config.toml
num_hidden_layers = 14
hidden_size = 448
num_attention_heads = 14
num_key_value_heads = 14
head_dim = 32
intermediate_size = 1216
vocab_size = 6005
hidden_act = "geglu"
norm = "rmsnorm"
norm_place = "peri"
norm_eps = 1e-05
positions = "rope"
rope_theta = 10000.0
rope_fraction = 1.0
qk_norm = false
attn_scale = 0.177
bias = "all"
tie_word_embeddings = true
parallel_block = false
extras = ["capped logits"]
init = "uniform"
init_std_qkv = 0.0246
init_std_o = 0.00464
init_std_up = 0.0246
init_std_down = 0.00282
optimizer = "adamw"
learning_rate = 0.001
beta1 = 0.9
beta2 = 0.99
weight_decay = 0.0
lr_head = 0.0107
max_grad_norm = 2.0
warmup_steps = 344
schedule = "wsd"
decay_fraction = 1.0
decay_shape = "linear"
final_lr_fraction = 0.0
batch_tokens = 131072
max_seq_len = 1024
doc_mask = true
train_tokens = 813200000
max_steps = 6205
dataset = "wikipedia_en"
MLP neurons of a small language model. Each row is named by its layer, matrix (gate and up: input weights) and neuron, and shows model dimensions 176-239. Each number is 128 + 24 x the weight over its row's rms, rounded and kept within 0 to 255. A neuron's up and down rows have the sign that makes its largest values positive.
After each neuron's rows, "fires after" lists the tokens most often just before its 100 highest values on Wikipedia text that the model never trained on. A number after a token or word is its count.

L8.gate555 [161 141 133 168 140 147 138 151 151 118 106 161 163 135 138 131 115 150 139 125 134 171 133 128 115 148 167 129 107 111  96 145 146 156 162 177 166 141  95  99 112 124 145  96 143 130 110 114 148 111 160 141 139 139 101 133 144 125 118 142 110 141 129 148]
L8.up555 [157 104 148  72 150 157  74 113  97 141 109 171 126 132  97 115 119 145 130 161 135 150 139 105 117  96 108 152 132 137 134 146 135 129 163 143 152 122 156  93  94  95 119 130 121 127 106 145 158 107  68  88 138 129  85 106 104  89 177 155 102 132  98 154]
fires after: "|" 30, "-" 27, " |" 13, "," 6, " December" 6

L6.gate672 [ 95 121  63 152 137  53 127 112 127 154 141 138 134 141 134 146 135 134 172 118 125 134 165  88 162 111 150 115 166 133 163 138 117 105 114 115 164 132 147  95 125 122 124 138 130 146 126 106 103 115 147 119 127 129 142  96 168 121 132  96 170 108 110 134]
L6.up672 [ 92 135 121 112 141 161 193 107 163 163 136 143 142 104 146 134 132  90 120 142 132 105 126 130 152  93 104 112 110 146 108 126 148 159 157 126 161 126  81 149 117 101 143 170 159 110 132 148 115 141 128 161 124  96 127 164 125 157 120 177  90 164 107 128]
fires after: "\n" 24, "-" 15, " (" 13, "==" 7

L6.gate679 [ 79 105 110  75  86 110 102 108 124 103 140 114 112 150 178 134 128 127 100 103 142 113 145 119  93 129 107 105 143 160 133 144 123 127 124  97 143 155  89 115 109  86  92 165 106 161 167 110 118 132 154 134 101 189  88  75 140 165  92 120 128 107 138 126]
L6.up679 [136 141 136  95 114  92 141 118  74 130 126 125 136 130  96 125 106  81 159 150 116 132 121 154 140 139 141  67 126 147 109 111 126 109 130 154 115 130 125 127 139 119 166 152 101 124 180 103 114 170 104 141 145 113 118 134 138 137 111 143 150 116 142 135]
fires after: "," 46, " 19" 6, "k" 5, " United" 5, " Kent" 5, " 190" 4

L2.gate1204 [123 139 129 117 163 109 118 151 164 131 153 153 133 159 114 160 138 118 110 151 176 136 143 161 108 104 117 122 134 113 153  89 132  94 131  69 123 109 110  97  81 177  96 115 109 124 133 164 152 113 120 172  52 123 103 125 160 113 163 113 114 127 141 120]
L2.up1204 [135 134  95 144 131 134 135 128  91  85 116  98  70  99 146 129 136 117 156  92 143 117 173 121 111 126 111 150 122 131 108 157 159 137 162  84 142 111 136 114 128 148 134 136 127  93 124 135 145  80 119 139 161 140 113 110 128 137 111 122 150 133 130 121]
fires after: " |" 89, " 1" 4

L3.gate509 [175 151 109 120 155 117  98  63 134 138 136 129  92 131 125 107 105  62 168 136 133 129 117 137 131 159 101  98 122 115 142 110 147 101 136 101 134 164 115 118 131  75 142 113 120 112 114 167 111  99 153 123 115 146 167 130  91 133 121  96 128 176 146 145]
L3.up509 [ 77 129 186  83 105 103 120 169 155 121 109 122 122 107  72 166 154 108 105 190 115 131 177 105 155 114 155 133 175 145  94 133 141 101 144 142 108 133 123 148  92 140 146 132 132 107 124 151 146  84 132 168 129 128 136 120 127 142  73 184 115 136 101 150]
fires after: " " 48, " Tour" 17, " r" 8, " t" 7, " |" 6

L3.gate872 [135  96 158 135 118 153 126 119  94 151 136 118 161 161 100 148 145 163  80 122 121  91 155 132 166 128 104 116 126 149 124 123 106 115 145 116 122 133 135 164 116 119 164 152  75 129 167 136  87 107 131  84 195 108  89 135 138 115 113 142 118 106 144 150]
L3.up872 [149 134 114 160  91 122  84 135 115 140 119 124 161 112 168 161 133 118  87 161 105 133 140 131 133 106 106 146  82  83 100 121 177 122 132 121 133 138 165 131  68 155 170 124 135 139 143  96 147 111 133 132 136 134 153 113 153 118 117  97 125 127 133 126]
fires after: "\n" 50, ")" 18

L11.gate68 [ 66  87 185 143 137 108  69 122 126 111 130 127 133 147 116  98 103 146 137 129 106 106 150 155 146 116 166 127 182 110 107 145 171  85 177 108 120 118 160 120 117 187 130 150 132  98 117 122 102 161 138 138 129 118 135  79 129 142 109 110 145 145 147 132]
L11.up68 [119  98  90 137 130 104 153 121 108  78 141 155 136 104 131 147 111 136 131 173 123 147 129  98 112  95 100 155 121 146 156 127 113 124 118 151 137  98 136 125 138 123  92 140 119 125 146  81 107 149 161 125 165  84 157 131 153 119  91 139 103  94 100 140]
fires after: "." 22, " his" 11, " of" 9, " with" 8, " in" 4, " and" 4

L2.gate930 [110 178 137 116 148  98 125 125 137 142 114 159 111  69 154 138 116 134  73 113  83  97 108 103 103  80 105 119  98 125 125 103 104 132 115 134 151 143 148 113 112 142 154 166 164 143 157 125 123  99 164 116 120 175  96 157 133 135 111 145 162  78  87 130]
L2.up930 [155 125  75  97 159  94 135 133 117 134 107 153 137  85 136 108 146 101 103 109 137  80 126 152  76 130 151 181 150 110 150 116 137 153 117 109 123 147  76 138 153 134 123 138 133 146 118 144 126 142 116 133 141 167 114 140 154 154 115 127 100 172 120 126]
fires after: "." 65, "\n" 12

L11.gate341 [100 154 109 101 114 119 116 153 121 154 151 133 145 107 137 142 116 160 157 123 144 138 139 163 106 113 124 123 130 137 100 124 147 159  77 167 116 148 131 139 129 120 118 135 136 119 172 121  83 122 156 179 166 107 129 134 115  78 123 168 126  89 121 138]
L11.up341 [134 112 154 133 165 161 103 116 129 112 144 124  90 183 106 113 133 130 121 124 113 162 123 180 118 144 145 135  96 165 105 115 117 136 147 104 125  90 141 147 115 113 104 118 143 145 147 153  91 129 126 105 114  89  83 178 146 119 130 123 131  87 121  90]
fires after: " |" 51, ";" 12, "," 5, "\n" 4

L6.gate205 [104  74 164 107 161 142 133  76 128 105 155 170 116 146 159 162 119 178 143 167  99 146 124 127  89 134 131 155 142 125 104  98  73 122 109 160 127 116 165 109 102 125 144 123 109 127 127 128 175 132 119 111 166 171 128 113 112 157 132  98 142 165  77 144]
L6.up205 [118 144 164 172 125 120  83 148 145 136 108 125 147 123 144 172 133 153 136 109 166 154 133 159 122 112 131 123 181 125 128 167 105  90 130  89 107 148 136 154 149 117 163 138 136 102 106 116 101 178  90 120  85 128 128 147 135  73 174 122 124 149 164 121]
fires after: " the" 34, " M" 12, "u" 6, " Cr" 5

L11.gate470 [116 113 119 109 116 147 187 137 135 102 137 137 135 107 111 105 130 116 141 159 153 111 145 137 131 175 140 118 112 137 118 106 147 163 160 130  93 119 157 134 121 111 131 107 155 138 124 112 109 134  89 140 122 116 119 125 104 102 154  75 142  87 106  86]
L11.up470 [141 136 122  92 126 139 135 125  96 124 123 125 117 104 120 132  73 165 136 128 142 145 154 146 126  82 107 141 134 141 163 103 139 134  99 115 134 140 121  97 148 157 156  98 130 163 151  98 123 153 122 134 135 134  90 116  95 124 113 129 106 136 124 135]
fires after: " |" 78, "|" 6, " on" 4, " the" 4, ";" 4

L11.gate1062 [112 134 166  75 152 124 109  97 112  94 148 129 133 165 120 104 163 155 160 129 111  88 113 103 131 132 174 141 121 205 128 133 138 164 138  92 112 144 118 145 118  77 137 150 162 122  83  75 170 123  91 133 124 135 150 186  73 123 126  92 129  95 142 117]
L11.up1062 [138 130 116 138 127 110 104 159 131 159 120 166 133 116 162 161  87  91 120 164 133 176 125 166 153 157 103 120 143 167 126 126 166 124 139  92 130 131 159 132 115 138 120 119 159 148 137 155 176 142  91 147 124 117 115  96 118 131 131 141 120  94 136 114]
fires after: "\n" 28, "|" 24, " |" 9, " 3" 6, " 2" 6

L7.gate708 [127 102 122 145 127 133 136  97  91 120  93 132 109 125 169 157 159 138 201 172  69 118 154  79 125 132 120 128  91 143 123 146 142 143 133 116 101 115 119 144 101 185 157 128 125 134 111 110 133 124 141 164 189 123 134 114 105 110 121 116 144 138 127 122]
L7.up708 [ 97 165 157 126 144 130 156 150 118  84 121 114 165 147 109 161 125 125 152  90 144 129 118 151 120 135 140 153 148 152 129 115  90 137 107 103 155 125 110 126 137 151  97 123 125 118 124 116  96 137  99 160 150 137 183 136 168 116 117 146 123 160 151 129]
fires after: ")" 13, " by" 11, " Succeeded" 10, " Preceded" 8, " —;" 5, "ed" 4

L2.gate1085 [ 83 123  81 113 144 154 105 112  96 144  99 126 104 125 120 154 123 139 136  73 121 103 162 178  87 100 146 128 151 117 123 108 154 164 145 148 161 134 109 148 140 103 118 127 117 124 126 162 147 149 145 135 128 162 141 142 149 168 188 102 149 116 175 122]
L2.up1085 [111 104 121 112 115 148 123 135 107 104 128  98 122 106  96 105 132 137 156 139 121 145 158 100  79 136 127 153 142 117 135 147 148 140 137 145 138 130 165 111 122  78 117 114 106 130 117 154  89 128 128 174 133 132  90 111 141 127 100  95  97 110 136 143]
fires after: "\n" 23, " served" 15, "R" 7, "." 7, "ind" 5

L3.gate276 [139 123  76  89 142 158  99 121 130  83 123  90 159 101 132 136 129 167 145 107 142 132 138 112 107 142 102 137 178  95 127  90  71  99 120 161 146 111  96 135 101 139 110 135 148 108 131 179 122 131 106  78  93 117 108 159 123 126 110 122  97 169  98 138]
L3.up276 [117 138 115 134 152 111 123 115 133 137 163 117 118 137 130  66 159 138 106  80 124 131 126 148 131 165 124 145 133  87 131 133 149 163 132 109  89 113 145 146 129  85  93 136  96 123 127 137 103 116 114 115 141 111  88 107 133 108 141 153 123 141 132 142]
fires after: "." 29, "\n" 26, " died" 4, " went" 4

L8.gate868 [151 136 121 118 120 138 104 145 136 102  78 128 133 147  83 170 129 111  98 125 110 164 128 145 123 134 141 106 172 164 126 107  92 133 139 142  94 118 152 111 130  94 138 129 127 124 145 106 124 135 118 109 130 120 134 149  73 110 148 117 138 142 147 137]
L8.up868 [152 128 152 141 163 161 138 100 114 158 156  86 180 115 147 132 137 137 113 104  84 107 136 117 142 141  99 143 140 127 100  81 157 139 128 148 196 157 138 158 141 128  86 125 117 109 123  82 151  99  97 143 133 130 148 120 148 140 158 170 110  90 151 110]
fires after: " |" 53, " the" 13, ";" 5, " a" 5

L8.gate338 [155  96 137  81 170 133  92 108  84 124 105 139 151 143 113 130 113 145 126 170 132 128 124 116 102  82 141 159  94 140 139 122 121 141 122 143 145 103 104  73 126 116 137 134 117 118 123 117 188  86  96 110 103 123 112 106  89 120 141 132 101 114 134 107]
L8.up338 [141 147 128 136 134 140 108 134 115 107 129 188 100 126 143 130 139 139 143  82 172 164 103 136 107 109 151 189 171 145  74 118 163 139 113 162 129 106 135 106 108 141  97 144 134 156 106 118 168  82  77 128 129 141 129 104 175 123 143 134 114 119 152 147]
fires after: " |" 29, "\n " 9, "R" 5, "=" 4, " f" 4, "|" 4

L6.gate225 [117 122 100 156 107 190 130 119 124 126  80 156 160  67 162 114 103 172 138 100 140 122  96 125 159 118 125 102 131 171 120 171 127 120 159 135 155 108 105 142  81 149 122 143 146 142 131 122 123 107 160 112  88 138 113  95 119  92 131 107 106  95 129 131]
L6.up225 [137 145 109 121 110 143 119 124  88  93  93 115  85  42 150 139 132 126 165 123  94 101 138 130 106 110  94 123 104 132 119 117 147  97 147 113 136  97  99  95 109 113 123 133 132 116 165 121 148 110  84 154 117 119  93 154 129 119 144 137 134 120 176  98]
fires after: " |" 22, ":" 14, " (" 11, "-" 9

L7.gate863 [145  99 110  86 153 128 143  79 139 114 115 133 142 114  94 124 114 159 147 135 128 121 141 129 182 153 121  93  95 134 119 111 101  72  83 127 110 138 125  92 113 154 120 178  99 141 170 161 127  99 103 119 134 150  86 126 112  92 150 155  93 127 115 161]
L7.up863 [123 130 109  85 132 143 148 126 141 152  77 147 113 106 105 161 169 176 165 141 163 140 106 127 174 125 118 165 112 117  95  77 136 125 108 159 128 112 129 125 129 148 127 178 136 140 106  91 144 142  92 130 147 149 120 164 153 135 145 101 125 112 109 137]
fires after: " |" 30, "–" 13, "\n" 9, "." 8, " was" 7

L8.gate281 [121 121 129 117 124 164 114 140 108 157 147 108 119 133 131 150 165 126  93 145 114 147 155 176 126 162 136 113 137 122 140 137 140 120 161 141 100  93 143 201 113 146 129 128 155 121 179 121 122 156  95 147  97 171 113 109  91 107 102 127 129  97 154 136]
L8.up281 [100  79 141 103 124 132 134 111 105 120 146 156 102 173 123 170 105 127 136 109 123 116 160 118 146 127 141 131 151 145 146 110 120  95  83 116 157 128 117 108 114 140 102  97 108 163 111 128 122 115  95 147 126 124 124 127  96 124 111 174 124  92 165  99]
fires after: "," 33, " of" 8, " (" 5, "-" 5, " N" 4, " in" 4

L7.gate24 [152  90 173  99 161 152 119 114 101 161 129 158 122  91 111 110 126 150 110  79 128 143 158 139 104 133 114 121 150 108 168 120 116  82 130 144 144  83 129 139 107 130 143 164 142 130 134 128 131 117  85 144 130 149  99 134 111 165  89 112 108  87 121 149]
L7.up24 [117 128 130 102 201 126 106  93 133 140 149 130 145 124 170  81 151 142 134 144 126 103 153 154 139 129 124 177 150 136 136 103 122 137 115  95 133 127 125 185 126 118 114 134 132 113 133 123  84 100  80 143 128 147 101  80  93 163 104 156 130 148 127 108]
fires after: "\n" 59, " (" 9

L8.gate296 [135  72  92 125 119 130 126 114 160 176 113  98 101 150 104 168 148 172 127 135 101 107 140 130 128 141 168 164 108 132 147 140 134 100  93 128 198 126 146 111 103 125 124 162 131 120 108 138 112  70 144 105 107 106 120 104 114 134  99 135 102 114  95 127]
L8.up296 [ 97 109 150 172 151 121 114 143 110 119 121 149 153  87 120 118 138 133 156 127  82 108 123  77 149 101 127 128 106 131 138 123 102 127 169  95 119 129 168 108 140  93 130 183 132 146 159 116 131 135  85 117  95 182 138 150 172 149 138 135 152 117 103 132]
fires after: " (" 36, " the" 19, " \"" 9, "\n" 6

L11.gate644 [106 109 163  90 120 130 122 113 139  72  95 109 129  80 148 133 118 155 101 173 139 142 126  96 112 162 126 130 110 157 168 133  99 118 118  95 148 122 200 178 102 119 125 108 173 120  94  93 150 151 128  96 104 124 113 142 110 119  84 143  75 135 113 150]
L11.up644 [117 149 147 135 108 140 103  75 120 129 170 151 149 148  84 170 128  72 155 173 153 118 130 106 147 150 138 118  93 124 110 151 101 119  66 113 112 152 174  72 122 132 118 135 151 137 141 173 171 134 113 151 123 139 131 129 124 105  90 130 110 146 150 101]
fires after: " |" 59, ":" 10, "|" 9

L2.gate1188 [162 138 179 131 138 142 138 129  99 126 156 109 155 161 150 139 117 143 147 120 135 118 117 144 170  83 138 137  91 136 108 152 143 135 104 173 139 116  80 134 155 145 115 150 163 127  86 125 168 118 130 158 119 156 169 187 107 174 182  87 129 165 109 107]
L2.up1188 [129  76 100 133 128 158  98 144  89 142  92 149 157 105 170 131 127 177  93 142 151 151 114 113 114  87 107 170 136 171 115 173 123 119 118 126 142 119 147 108 133 114  99 107 113 147 123 140 155 132 113 151 118 153 127 131 124 128 133 151  96  83 126 166]
fires after: " 2" 24, " 1" 22, " 3" 14, " 0" 12, " 4" 8, " 5" 6

L3.gate76 [118 115 136 147 120 124 107  92 105 120 122 136 160 129  86 124 129  87 113 156 150 136 113 145  87 107 117 186 115  96 123 117 103 124 132 127 154 103  92 104 142 106 127 128 129 117 126  76 149 131 108 167  83 106 150 150 154 122 141 157 113 181 175 169]
L3.up76 [146 168  96 120  90 179 125 101 154 121 123 121 126 126 169 124 131 147 168  91 120  92 127 188 138 136 150 173 105 143 168 137 157 111 156  77  91 133 150 118 126 160 134 157 140 121  94 108 138 117 128 122 144 126 128 104 137 129  85  98 137 124 109 145]
fires after: " |" 35, " a" 11, " as" 6

L7.gate801 [135 138 139 139 128 129 129  86 111 149 143 123  88 151 123 126 171  86 129 134 137  99 101 126 152  77 129 143 135 134 172 126  94 120 161 115  88 121 107 125 111 121 144 137 144 140 100 121 116 145 113 124 110 159 157 143  65 114 170 125 124 118 137 134]
L7.up801 [133 107 120 139 148 113 118 163 111 144 117 115 135 129 113 138 163 147 101 141 129 117 130 150  95  86 139 100 137  95 151  67  95 129 138 120 139  94 144 116 158 143 134 129 115 157 113 167 139 112 115 168  97 124 135  98 145 126 136 141 132 161 114 154]
fires after: " l" 15, " R" 11, " r" 10, " qu" 9, " t" 9, " three" 7

L6.gate1164 [120 108 149 117 101  84 126 144 149 150  80 138 163  97 107 137 173 125 139 156  73 131 132  96 175 158 146 136  94 137 111 143 109  96 134 151 170 136 174 151 111 140 110 152 108 113 156 150 137 149 121  99 101 118 104  77 138 127  57 150 133  88 110 169]
L6.up1164 [128 111 167 127 121 119 129 117 155 120  99 129 111 143 102 152 151  83 123 134  97 131 109 149 142  99 113 140 104 150 162  99 139 105 120 145 176 180 139 144 164 122 109 151  94  81 162 124 110 131 100 109 106 117 138 190 106 158  95 141 169 141 105 121]
fires after: "," 16, " in" 14, " (" 13, " of" 11, " |" 11, " College" 4

L6.gate1031 [133 114 119 130 133 101 142  94 114 151 112 159 139 187 150 135 148 143 136 127 123 139 132 113 137  98 132 145 105 140 113 169 101 136 142 126 104 167 155 118 134 121 118 165 108  94 100 134  84 126  74 112 106 140 148 112 102 152 134 151 183  96 135 151]
L6.up1031 [119 109 145 147 103 119 132 113 108 127 154 156 155 147  96 167 128 128 156 129 155 145 131  94  68  66 106 173 101 126 130 154 128 111 122 144 149 142  99 162 156 111  98 106 123 112 136  73 104 115 117 147 175 123 136 138 163 155 125 142 133 115 131 102]
fires after: " Al" 19, " the" 13, "-" 10, " of" 8, " in" 7

L3.gate809 [144 153 115 126 115 104  89 138 141 161 163 109 112 134 131 133 182  95 130 138 110  92 122 125 107 158 111 135 126 100 133 134 108 103  79 125 121 139 106 124  85 149 118 131 145 120 126 154 152 127 162 162 120 147 141 106 127 115 130 108 104 124 136 173]
L3.up809 [130 137  95 111 106 124 126 105 119 118 144 122 174 125 127 102 100 120 141 122 129 107 105 128 116 113  98  92 122  86 144 147 144 129 192  88 102 124 125 166 145 117 102  89 119  60 167 140 151 144 123 150 126  83 165 114 100 151  97 112 134 152  94 130]
fires after: "." 61, " |" 12, " L" 5, " Type" 4

L6.gate294 [158 126 168 132 114 160 124 175 122 151 140 130 101  97 152 138 136 117 138  96 143 121 144 135  96 132 129 130 147 128  92 133 110 164 162  74 132 130 106 123 128 160  91 121 116 149 148 154 123  72 103  95 152 134  88 132 129 123 103 128  82 156 130 147]
L6.up294 [112 142 131 104 167 135 126 108 103 131 142 108 113 114 166  99 123 141 187 100 117 119  93 127 120 126 101 107  87 147 163 140 123 104 138 107 142 122 146 187 147 123 131 154 106 113 141 139 116 125 124 102 135 106 130 103  94 117 116 145 106  83 111 151]
fires after: " (" 24, " was" 16, "\n" 14, "-" 8, " is" 5, " were" 5

L8.gate789 [132 148 123 117 124  95 133  91 133  95 136 128 167 145 143 146 124 100  99 152  95 137 176 104  87 124  95 152 103 136 121 163 118 138 138 115 140 101 152 108 111 108 127 157 122 117  98 112 161 110 102 140 114 148 144 120  89  93 146  97 133 118 103 121]
L8.up789 [131 152 120 155 150 143 138 128 148 102 138  59 179 139 103 127 136 134 114 106 134  92 149 119 173 140  74 138 135  94 158 125 124 113 124  93 105 151 143 133 142 136 143 116 101 102 136 134  96 172 149 160  98  98 129 148 104 117 138  96 138 150 132 123]
fires after: " the" 20, " a" 18, " its" 8, "," 4, " m" 4

L6.gate102 [141 144 114 117 111  69 114 112 129 112 134 154 136 167 132 123 102 181 135  96 132 135 115 131 109 148 137  77 137 121 113 109 101 128 159 151 147 119 109 179 113 134 154 142 105 163  90 126 112 122 117 130 125 133 128 137 138  95 140  89 126 150 131 125]
L6.up102 [ 96 133  99 164 126  71 168 101 132 154  72 131 143 194 119 136 132 124  82 102  96 107  81 109 110 100  80 190 130 134 111 138 106 114 116 135 138  69 147 172 132 137 127  94 123  84 106  93 166  90  66 172 133 112 146  76 123 106 124 130 152  93 134 133]
fires after: "." 35, "–" 31, " Robert" 8, "rence" 4

L6.gate781 [115 143 126 102 101 144 115 113  87 106 130 115 136 127  96 156 119 171 176 101 155 134 139 154 149 114 141  69 132 130 142 126 148 109 102 114 123 114 167 120 137 118 102 127 138 137 131 136 115 135  57 174 104  92 144 163 115  89 130 167 159 152 125  91]
L6.up781 [148 139 140 127 168 140 144 149 154 127 143 128  74 159 113 128  85 107 163 141 121 101 131 141 166 137 128 127 132 143 151 139 132 154 130 120 158 109 113 128 120 108 107 167 128 177 142 135 112 158 133 116 163  99 109 157 125 167 150 114 137 147 120  87]
fires after: " |" 40, "," 7, " 1" 5, " 2" 4, " village" 4, " (" 4

L6.gate860 [147 117 161 160 120 158 141 117  69 164 125 124 144 168 143 135 115 121 124 144 138 106  79 160 130 119  87 117 124  87  73 121 121 132 111 135 111 168 127 140 130 131 159 111 126 135  99 139 145 147 120  79 160 153 148 103 161 125 127 120 111 170 112 150]
L6.up860 [149 124 105 144 133  95 133  90  95  96 177 142  96 161 136 141  89 140 107 120 170 168 141 143 136 174 166 139 134 149 151 143 118 124 139 166 133 119 139 119 109 140  91 136 152 111 125 143 159 130 147 178  85 187 143 133 160 159 150 138 165 148 119 168]
fires after: " |" 23, "," 21, " and" 6

L7.gate859 [159 103 108 116 130 137 129 123 121  86 134 176 114 119 101 133 101 136 117  87 136 173 101 114 100 145 107  90 111 135 139 106 109 104 125 110 139 123 128 119 119  82 148 126 137 175 106 118 109 109 113 107 102 127 123 112 128 156 104 126 128 119 112 148]
L7.up859 [140  99 137 110 143 129 140 171 135 127  95  90 128 145 140 130 104  91 147 139 120 106 140  94 151 153 113 132 151 154 118 179 113 170 144  92  98 105 152  99 149 118  97 164 103 177 119  90 134 142 118 112 167 157 106 112 118 101 106 145 133 143 100 113]
fires after: " in" 21, "," 17, " In" 9, "|" 8, " June" 4

L6.gate814 [145 136 108 132 171 137 128 137 114 134 115 103 144 123 119 145 155 135 154 129 131 131 115 117 156 100 111 100 113 142 117 143  99 139 134  76  98 122 104 136  96 121 151 155 128 141 142 141 117 134 117 119 134 184 113 139 111 122  89  82 141 141 131 173]
L6.up814 [127 155 116 121 139 122 122 104 135 147 130 123 136 149 161 173 148 123 175 165  85 136  85 143  96 115 114 159 127 153 133 115 144 127 126 154 118 131 146 179 116 163  97 118 141 111 126 109 135 136  93 134 118 134 152 122 130 147 179 143 120 125 117 115]
fires after: "." 50, " and" 4

L7.gate461 [113 119 146 154 109 123 135  89 118 146 139 106 125 174 112 151 133 148  98 109 140  73 128 152 119 107 166 145 130 109 145 131 119 179 155 127 152 121 140 166 157 144 120 140 126  94 181 170  96 106  93 101 108 161 117 125 113  98 167 119 105 121 159 115]
L7.up461 [143 133 124 125 155 162 135 160 133 114 131 164 137 158 126 115 138 118  96 138 203 134 143 134 103 116 177 176  97 130 143 133 135 102 162 157 115 124  81 134 125  95  69 150 138 134 124 174 101  91 174 144 169 146 130 156 116  89 131 103 128 122 131 142]
fires after: "." 54, " and" 5, "\n" 4, "," 4

L11.gate344 [ 82  89 140 110  97 110 115  86  92  88 113 131 130 149 139 135 111  77 119 168 122 132 108 112 165 111  84 118 151 159  98 176 155 147 156 126 104 158 106 138 109  77 164 111 149 128 150 114 156 114 150 103 150 125 133 174 125 176 139 136 100 140 118 154]
L11.up344 [114 132 151 137 139 148 138 130 125 123 109 110 120 127 125 140 133 135  84 115 113 128  84 108 145 112 119 132 102  84  92 116 116 128  81 106 142 154 157 152 140  99 155 173  87  86 149 142 173 135 135 122  92 124  98 137 157 131 148 136  92 144 103 114]
fires after: " (" 27, "–" 12, " Robert" 7, "m" 6, "od" 4, " c" 4

L6.gate909 [131  89 113 111  67 137  88  98 154 134 136  96 141 160 110  99 183 151 143  90 116 104 172 124 159 112 122 122 115  86 130 102  75 111 138 122 192  97 144 113 113 119 152 125 112 124 152 148 101 101 176 137  65 108 113 137 106 142 113 182  97 126 146 136]
L6.up909 [134 117  89 121  83 105 138 139 103 134  78 126 114 127 130 131  78 128 124 124 136 123  99 115  91 103 106 138 136 130 187 106 156 131  82 128 158 154 115  90 103 144 140 144  86 133 144 110 145 134 110 128 114 127 121 143 148 120 106 101 122 130 129 179]
fires after: "." 24, "\n" 23, " died" 4

L7.gate923 [152 164 110 120 136 114 104 108  93 143 145 140 205 132 138 108 135 134 113 112  77 129 123 136 158 111 141  95 124  67 150 127 125 138 154 149  76  85 146 107 147  64 130 133 106 114  84 114  96 129 128 142 114 188 127 137 108 100 121 103 107 107 111 125]
L7.up923 [159 138 181 156 106 121 153 145 111 105 146 113 149 131 130 141 153 136 131 165 141 113 157 160  83  79 117 150 181 128 120  93  90 120 183 141 163 155 145  97 145  96 103 147 114 140 142 125 122 128 116 117 138 141 177 101 175 173 138 135 133 129 129 128]
fires after: " |" 25, "'s" 11, " the" 9, "a" 7, " B" 6, "o" 5

L11.gate736 [113 106 141 150 119 128 165 119  89 160 124 136 194  81 168 159  86 119 118 152 121 129 127 178 153 138 130 116 165 150 133 129 143 109 120 155 108 131 104 160 116 163 126 114 167 144 135  88 141 117 114 119 122 123 154 134 117 140 176 149 119 121 124 122]
L11.up736 [162  76 120 171 155 167 121 139 109 128 144 114 165 153 161 132 143 152 104 119 135 152 149  77 115 150 138 100 126 105 147 124 126 161 148 131 160 133 106 116 127 126 119 105 116  97  94 123 165 126 125 154 171 156 161 180 186 142 105 117 114 113 138 130]
fires after: " the" 29, " " 13, " |" 12, "@" 7, " D" 4, "|" 4

L3.gate383 [113 142 150 135 124 101  99 107 146 104 108 118 135 143 140 136 152  99 113 150  95 125 137 117 178 105 114 121 107 164 128 185 113 132 141 100 148 115 126 114 136  97 151 158 118 139 139 111 133 126 163 157 171 129 102 124 136 146 137 113 173 170  91 127]
L3.up383 [165 161  90 112 155 108 133  91 137 147 131 151 163 136 162 140 118 101 127 158 121 130 124 164 134 152 120 112 130 131 128 148 104 143 143  98 139 151 135 129 127 138 148 114 122 124 125 139 123 115 111 155 128  95 117 112 141  91 183 134 148 141 114 103]
fires after: "." 30, "|" 12, "-" 10, "^{" 6

L8.gate496 [155  98 136 135  99 117  82  87 111 115  81 140 152 149 129 142  93 141 158 125 129 128 140  85  89 143 154 141 138 112 129 111 116 108 125 116 169 108 151 117 129 132 131 152 143 167 135 121 112 121 120 140 141 104 132 108 109 162 152  92 123 121 129  99]
L8.up496 [ 94  81 141 127 165 127 117 159 131  93 161 150 122 119 150 119 118 106 156 121 138 117 130 106 166  90 127 119 160 123 160 168 116 117 135 131  81 126 144 102 145 131 109 130  83 129 173 167 123 140 155 136 127 136 135 174 104 141 126 138 147 125 122 158]
fires after: "," 21, " the" 18, " in" 10, " of" 7, "\n" 5

L3.gate880 [123 141 167 159 117 124 150  93 112 120 121 144 121 113 114 118 116 148 166 159 102 121 131 143 113  81 141 123 128 139 123 118 126 143 149  86 152 123 119 112 109 122 115 136 153 111  85 151 128 117 191 124 115 160  71 144 115 123 137 115  86 187 167 176]
L3.up880 [169 116  95 108 134 112 118 107 142 150 138 111 100 141 134 135  79 127 163 107 142 122 140 131 131 135 165 180 151 134 124 140 113 105 113 157  90 138 169 111 123  91 132 149  99 123 144 128 143 131 126 154 107 171 133  96 107 105 136 142 126 143 109 151]
fires after: " |" 57, " a" 4

L7.gate841 [146 133 114 108 154 110  73 114 150  98 125 131 176 125 112 137 133 121  79 113 125 128 106 117 134 148 143 141  97 139  91 109 121  87 166 118 110 164 159 146 117 145 113 147 146 148 155 122 143  92 122 109 120 110 144 117 113 111 125 124 111 112  93 112]
L7.up841 [ 96 141 174  91 175 143 123  92 128 121 130 143 132 104 157 105  96  88 133 145 108 139 127 166 118 118  93 129 117  83 134  95 150 141 110  85 118 135 111 159 178 162 111 134 115  88 122 142 143 173  85 129 139 127 156 145 149 163 115 128 157 118 138 132]
fires after: " |" 49, ";" 17, "'" 4